Weights of a small transformer language model: MLP 512 GeGLU, vocabulary 4096.
MLP neurons of a small language model. Each row is named by its layer, matrix (gate and up: input weights) and neuron, and shows model dimensions 16-143. Each number is 128 + 32 x the weight over its row's rms, rounded and kept within 0 to 255. Numbers have three digits each. A neuron's up and down rows have the sign that makes its largest values positive.
After each neuron's rows, "fires on" lists the tokens most often at its 100 highest values on Wikipedia text that the model never trained on. A number after a token or word is its count.

L11.gate297:128143165204127192104132124118101117126112113146135096085207105068178137082125130164157121229205184143085116133144090117153093122101171152146089114146110125126146149113133090092120169124186094182187071184161118112114089094144117124186167168144147149111148149096089134152183135138174156108121128155155063113129108095151112053110147143179116116080112109142107106116156148134194132141104
L11.up297:116161144197125177186102129138157066113141156123142131094165115109130096106125105119138081117139180114107109109125080124128133128081154122142100127153146086200142172155159146085090147103196134144114083147148099093157059134180112128143084135110164130106091152113090130115150172140158185167104098146084106152157163102094116134133193056163091153102135125173113132128123131106187136089106
fires on: " (A" 35, "-A" 20, " \"The" 13, " \"S" 9, "/A" 4, "==S" 4

L7.gate10:143188088151104151129098028133138193167142107162172145151153159145100137099098158115126186125154136091110129146058156165142184111153148167122137139133116098123095131134135105117082093126126137057172110144162166193113125053120131163081121133139162148095149127120176122151036127194205107152136185142124114142102116111186137066139159129107161122153134111173217138143139143108153148155135
L7.up10:158103159135167178148161108174140117168177152092192105129153112116141134112099181146128163079120106146108163068112142138120173150159112159137092176113051108099208139114154139190101153119085140057136125147132143089161116117120084153166134106107134137075072141126191122162129140173088138124081165169102141135175152092187178140112088141102141124167155136194074135145168139135154119106096
fires on: "ae" 22, " same" 17, " 202" 14, "ments" 13, " players" 12, " data" 6

L14.gate377:137138150201134148108160136159147145113104076139137139141099138091185176134106222124084137161141140101130115148192112104132170126104181144046135111152143133208091098149118179166045096076155111144151146095081128108135096128079118167148128142111125131157201143144115112071154104165093122093128176093161086096080140188192095117161126131141152151151074087108142087109123134150173100137132
L14.up377:129151168101116091110093160151105146175106145086168138098102151068160127137153177133110111134129167113133144159104123107118119148173218153162181140193094192161089104149149116127137119073099196086119153099122119137157118094079100109163173131133135153167115153122170068150109079152131097175189145105142105090084165177110111183087157108157151164121105153058094097143071163186162111154139
fires on: "os" 28, " en" 11, "t" 9, "fic" 7, "c" 6

L10.gate59:157131149188121200102095159081149145081106132135163127147109161098142171093118135186116172157128132171070156173208066128171143113116200211144097194108154117124130065114180113101109167140110118134182153086166173103132119116157115094148189151186159175166119156088091101103091113171097117126088129152158105108092188107149170107127152158198095132145121162147155131124130113152133158147141
L10.up59:091185173139144185179130062145124100173176124168140124144137093112118126093120112113181156108158141086141131134206109053129098139035156115132077112095161129156106139156168085081114141104180143127144102154078150101179137188110119082180132143184111154150137078126116135112122078150176126086063141090160165138136118119085156199120149132118091149090118110089146099134103143125185092082155
fires on: " (A" 35, "-A" 15, " (U" 10, " (O" 10, " A" 9, " \"I" 5

L5.gate73:140153111104155136091151066092139160144132073174144075131132153128146147114112141104167123174124200134123086160081153120157129098178146149063134137073145145121048114084106119153125101123175082139151133222102119106088151115074206094092154128124115151136164176107080113144096095171151177093126126168130122155080188150171139160144139118149134144160105165125123043154147111066096133181171
L5.up73:155135144152131104100161120138099163152199162143122187091068115151123122124092141078122165117112138179104192121206084092101086154139153096131137145156169134108121117125102132112080130105138135143149067152162134148109151132170156132132137125072117147052151086126108114129176151115144125129155092090182146044106102159099173161105087149148157138124123130184105098157185165122118110142071
fires on: "ess" 55, " full" 13, " Tim" 11, " release" 8, " mod" 5, " key" 5

L5.gate261:130104137132120100154065127129111157185140104089126095103160146087172157143074173090168188159091128130087127100150109067154129193097121116120101095117137149109143090135089080087098154109109092103160194131127086135126156099157127112184155157138077163144065125158084119103146079111120125128118138127071099139116107135142088188117133143120183113161149061146117127121161121155106124137195
L5.up261:136125172124126069151080194130126132130153114116114139129107180108092116125159170157168168132110079099106124113109106132146173144130104107138096102051133129141117157119125144164066100134106082058162144100116127131109169085136140128155138121144136182167144103164061130131088155180100157179142110233138163134128093161107134131194129180114166091151097081167144114169083140127109085093219
fires on: " (2" 27, " (1" 26, "-c" 19, " ne" 14, " (0" 6, " (19" 6

L9.gate145:116151167144115106139179054151096203128140135106100092175111102123103125091083140133134168100126130133086116101116112162167122167113120169117113106151136159173121170124091138142082104131112124128095156085097069138131112140132179092118206146177106139096090121130122129088118129169134130101116115147119113137071068157125097113132131184129156049091131142107142138107107195174122120131131
L9.up145:131102173144063093100110115094110194138111096127124124145179138056119160160094104116177142098056114112098139190130146176141174166106132138116118134079131152158155149131165108156112119116092122090126143179134101085094144105106157071085144111120106133158153127105116102155156179176135115098072097144119153191068116150065059100085176128186129123072160153146127145134129188077180089115100
fires on: " several" 22, "′" 20, " many" 20, " various" 12, "erous" 7, " some" 7

L7.gate156:219110146119128112125139089093124176106117131148117123147120130090116151101106143102133182104096161218118131146118116123132076122194135139180135156146146192141128128094147084191074098164137048096160146097149146134165234148125157109157150133136074136110106115152132122085171058151113139094131126109140121142159123111125178123112115144122130118136173129131134105136178132129099087152124
L7.up156:145148162151114096148110145117097171126094115125177158121143109102131156096162090101069173097098130195102109147114071130112170119191136184163097137074142145135138089120152140106111139118126111112128167165127045112102126087120170155172153128144114093081097155138122111151123158143116060121103101124188084132114095127095092094128119138201149102145180147161125116116103139175104156159159
fires on: " most" 41, " several" 21, " many" 16, " much" 13, " few" 9

L14.gate29:154106130113124129122132158130126140100146090113192095165108080092160150140117182168146142102182079141089121147169150118221132085115134134048174177140142137156159104096125099166070161046184113139134090134092127142150108114166130126118114196135174195110143103128183138081157103126154140094101103173141085135154140183128117142155049153091142085129121137153154112106096198177135100132157
L14.up29:180124163128147109145166140099104181134114109159140138094141091078113115143156114212088105152121130176092057133166129143166158141102091147100146101121206128165178125116135100146112161156195150111164071142127124102115172105200143135128148140109240162076121139129141154126074102113188130116105069116149100210141129139165169143151073162144098140099141175089128181169087164106096105105115
fires on: " |" 64, "," 15, " between" 5

L17.gate429:133173127172103125188119122075146122146185121127146110105103123169094177159094131079097111126125027156130128159048148139093185121162132085080114128116128086136146108115073102164070123196177104078158159148104159121110114216108169122157172154125128127159077121110098161108134077122063085159092142104139190109126146116185212111192192109179151131154105111166122178167153155125139183127144
L17.up429:156116124129117129142105129108155154123159157123177154098188084104081105123145082118107121121108124103059124163146117143126160094064130143171145039146133170111157155116123118096103086151147140155147140125112104104081164119161155149110112134121155129125152130138104108128132086150167151057088148045173106087163149076213080130154126089147115158064135126085200122064162208083133149100108
fires on: " a" 48, " (born" 12, " an" 12, " born" 8

L4.gate216:147156103163115136116127093089168130112118166144045102102155170106151166109152095104163076185116080143162115069172156116195139161219098180167111167162122131163091159087098074126129096164116149144173093157133089123098160109163138074142145095155156160078149142139109149123168179120133127124195118143160100160130094078148132145140171148115127079188160153190131088115143096099157048134104
L4.up216:153101088162178126164141115141128107112127154143086114143080121126118113170139102118147112180114105184178086131154171205135193109182115161162130146154137128148134113118070178180161150161138150155148090159139158160072124159133079079145136091132159130095120122127074145123214077136122087170097092145153158129156099109089144122188162128077133144159124104167114096102133152129138087157181
fires on: "ara" 32, "ini" 11, "ida" 10, "ira" 10, "ola" 9, "ari" 8

L3.gate57:142108086121121105128158168120092092149134183151098146068149159099145113088107073133171088161035110089164057065144182124131108100134109155159159091089115094135088144162161135065166164122071126118140115093165125165167045099164168125111072057133175157078146145086154099093137138144099114177188135093129134132173162153109124117174087131134091151102142130121150108077107152071160150164148
L3.up57:134153118111139101141120154119158169076104180104185151116128052083112138146163118132122223132091084089109153159188120152163139183164107116093096152111140122107157070136149088125089104096136102116165098112114136123179124156144084140163074099095148097135129030173155021171089128204115124147166081146148149164094182163081197145126151122073103127107124133130121185129117073134113164118104
fires on: "q" 47, " League" 22, "rain" 9, " men" 5, "craft" 5, " During" 5

L8.gate504:175084158163128136141122147146144177113178120083098176117163181137099106142158070084134102138119141119110142161135172140139085155150169115208178130096093116155127127135119117177136152132119202134081068082156203119101185065146176080130078160048135123130096126138126120149104121122147097119160124181149144171186127135141172185231087121125167149100095154134119164100161074148122103134149
L8.up504:157016177149169102111108107143102179102159151127183147111143150135140142129171095109056124060101061167089132067189119122131090124096132115132136180081045115150121136151182144128113100073097152113176174118145096102145150127157136141077100119117104084140113129110104155107110129159118132095113091175139169128090183115139046149084183146177080167170080136083129176103090128106140134090095
fires on: " period" 16, " cult" 15, " father" 11, " class" 10

L15.gate423:133154111141101111172112109174122138064033100122131069098120171161189133127096131105063114121142118151126077079194126133130086085134125165163139184142111165120118151115082166151151136097131120086119187093110175148087156127105121196151169183145096174177135120123144150143105104104124102176076163162102140072139122164101137144149129132099145139170126146142108125175128161143124108194090
L15.up423:114094167135154101126113094168127085093044099109114099121144139206132096079130169120078133143099132153146114119187135128094113131178103127108167114183119166151107136131141145112156143171182110091144150164119139092105095118118124107142117140137163124124120178092118148076135113117106161156088099158174140094137127228152101130156184063112172134125121122142047134113118120144087159125070
fires on: " pl" 20, "pl" 13, "ri" 12, " Pl" 11, " en" 9, "er" 7

L10.gate492:107066130125129156077157091069069108120055142122137174108197113115123160156106137111102175182178094087168130104158197095136133155169123122138137113115100148137131070066152171158103107121153079121157113104081133108142094108151149149121157184137146123149150146104172070152157108103149153195106172145138127130129149167191128111166092145193148129158128146128099056179072140109184143197126
L10.up492:124119090123169132081155128143138152138084131128104143113228064117116170159089112152145176140154098125152104077181139141170174126107076100148118108153139174159178110085145143127172160143170095134062075088120184168128057095137125153152118146152137043176137127132110116165122114087132153145151150148126099178136119056127086151130130091139137099149172132199120127153114185158144136129097
fires on: " Green" 16, " Rock" 14, " Smith" 12, "ats" 10

L8.gate412:159120117094089129103138042131150150117173117131136111158197122159084157144098118113113082160132130170170057098162143125193128147128145136109196092069140142145166197145095071110067108163173086130144148185117152085142103150130131102126156138131137107179107147117132092108159111104118203099115119128140158174149112111151165111181158123126149097109139092148124148126167159146122189121240
L8.up412:136172074132106117163124116121105162144075100141155115106156157091121084189142079136150140080158145132068179128138125180116131159108173178141064093112131091109213111135131145080143106129112081173059084130080193127147096136129168135172148105077117156146119103125170133094165100150097151082100090145160127143117129115125096143142127168144152082091152085110089102149205146111108115062107
fires on: " career" 18, " career==" 12, " an" 12, " Candidate" 8, " bro" 6, " (born" 6

L4.gate312:123120104188164093101190145132114131157141144157112153085167168131115174130131134114124077143135132147145100104158165109196108109177117148120173185157059140173154112085173092164129130168161142123176116110168192096136127080190100113138086186148107132094190149128117111110120113100083137164147121169132128152132128144201103151133165129146126193163153167185120133214121154129125109169175
L4.up312:073095201154139169102098106109164130121125179183108155153093176151086115128144115085146141162114123182088195080170122127197089139130114088173159142119108179144143120083149140095163197120105206146147091087149164093147141111163123167102130137117167104127197154105082100176140103151140146151120077133151151104096134107193187141109172119113166189158126133188133132115156140132128130137131
fires on: "ara" 32, "ini" 11, "ka" 10, "ola" 9, "ado" 7, "ta" 7

L5.gate478:143105074141124147137162081105114200118136144177074136178163132110152117095166055098108159184135162168113153163144147159132164118085156145044134118129142132139109067149080125179095153116138115096119107150148101112157153101097139103150112138156165116122147133109171188167141162120159101096166137205126083176139171094094057176088170054140139125103111137131112075150071148189187139107151
L5.up478:141081070106172183121164113179162121158084164147104197139155109099102106201109106133152114137082091218119112062119120149107182104153111125135107141123119104176119131147107128111142090119145147123141152083081101119122091163114150091127094091098140125097104140093097120164174129132108122123105171134162082101164103102117142134129134115149045126112163165074113161086135141120143167110145
fires on: "q" 45, "ama" 16, "ate" 11, "ute" 7, "aps" 6, "ada" 5

L9.gate294:136158092161134151181156117134148114127178130159126095166124194066132138115073113097152149114110109154105157100189124095148105154152157110130053130131158114128115091174168185145143093107121126115150184118116166137132138123135176156162125187180076181142130085104088130146173141130076174140076152156130113108061140168142120144103130150166208131132182107150144158137124116158113077159121
L9.up294:141106119134104046134132145107179137163096145128100137149109200088081155178153150130166153118104120176099113137076150115155183111085126102137114116192170115186115136113110106149136123119114125108103154106136136131104180090130170120105085157179134165157071140055070077086093123120082175107104123163088121046121140110113103209127093188134088147163143124159139130109107130153179086142172
fires on: " (2" 27, " (19" 16, " (198" 12, " (3" 11, " (199" 5

L11.gate213:081115113120169143105107118158089202084088098154128154101112061139165059117180136125134101160146128150168164142175127217142155142175180166121086068075096164073164127127153092112146143158076151132147205154099044110100125145105156108133146129136123170128143050127153104147124120113180100136164104122105124154136095162110122097097168152112160102110135136137145114166111126137116166085096
L11.up213:170121129134143064104129144067094206089104139168124126160137118087131055121111155071112132160150170109096148111165107136108134142098128135108175141134099117154090081094128117159144089148118088137110107102094140107110117152146157100062127118166098112113144085080132078133173160138123099160143159118130110102121115101153106174174136010170131145093151138104148152132047132128157077146101
fires on: " over" 56, " throughout" 14, " during" 14, " about" 5, "imately" 4, " until" 4

L4.gate437:119194082131114145144050146104145089048118159176094150102114092115087094103074093129187149127172079137156085144101113175104149111096072132082139175086140163085148081118136182178106130086193139126135137119072122144135068118108120127107102169128106148085146219072149108102165070079135128114162172115116152132080130140129126130152148094074146163171092152144146139147167200161196132138096
L4.up437:124087128088121118141139095163102169114105131125122153099060150125136124134145135154099111075116102104071095088156169147127140125123176105127123074160118146146131147068111126048112170117129097088134149179098084129120212160100108118122149145169215168108061174122130135107117055071114076160200160165093075205165094135062171154142084143156114171077176121122113173051127107126125139075097
fires on: " th" 43, " since" 30, " between" 18, "Th" 4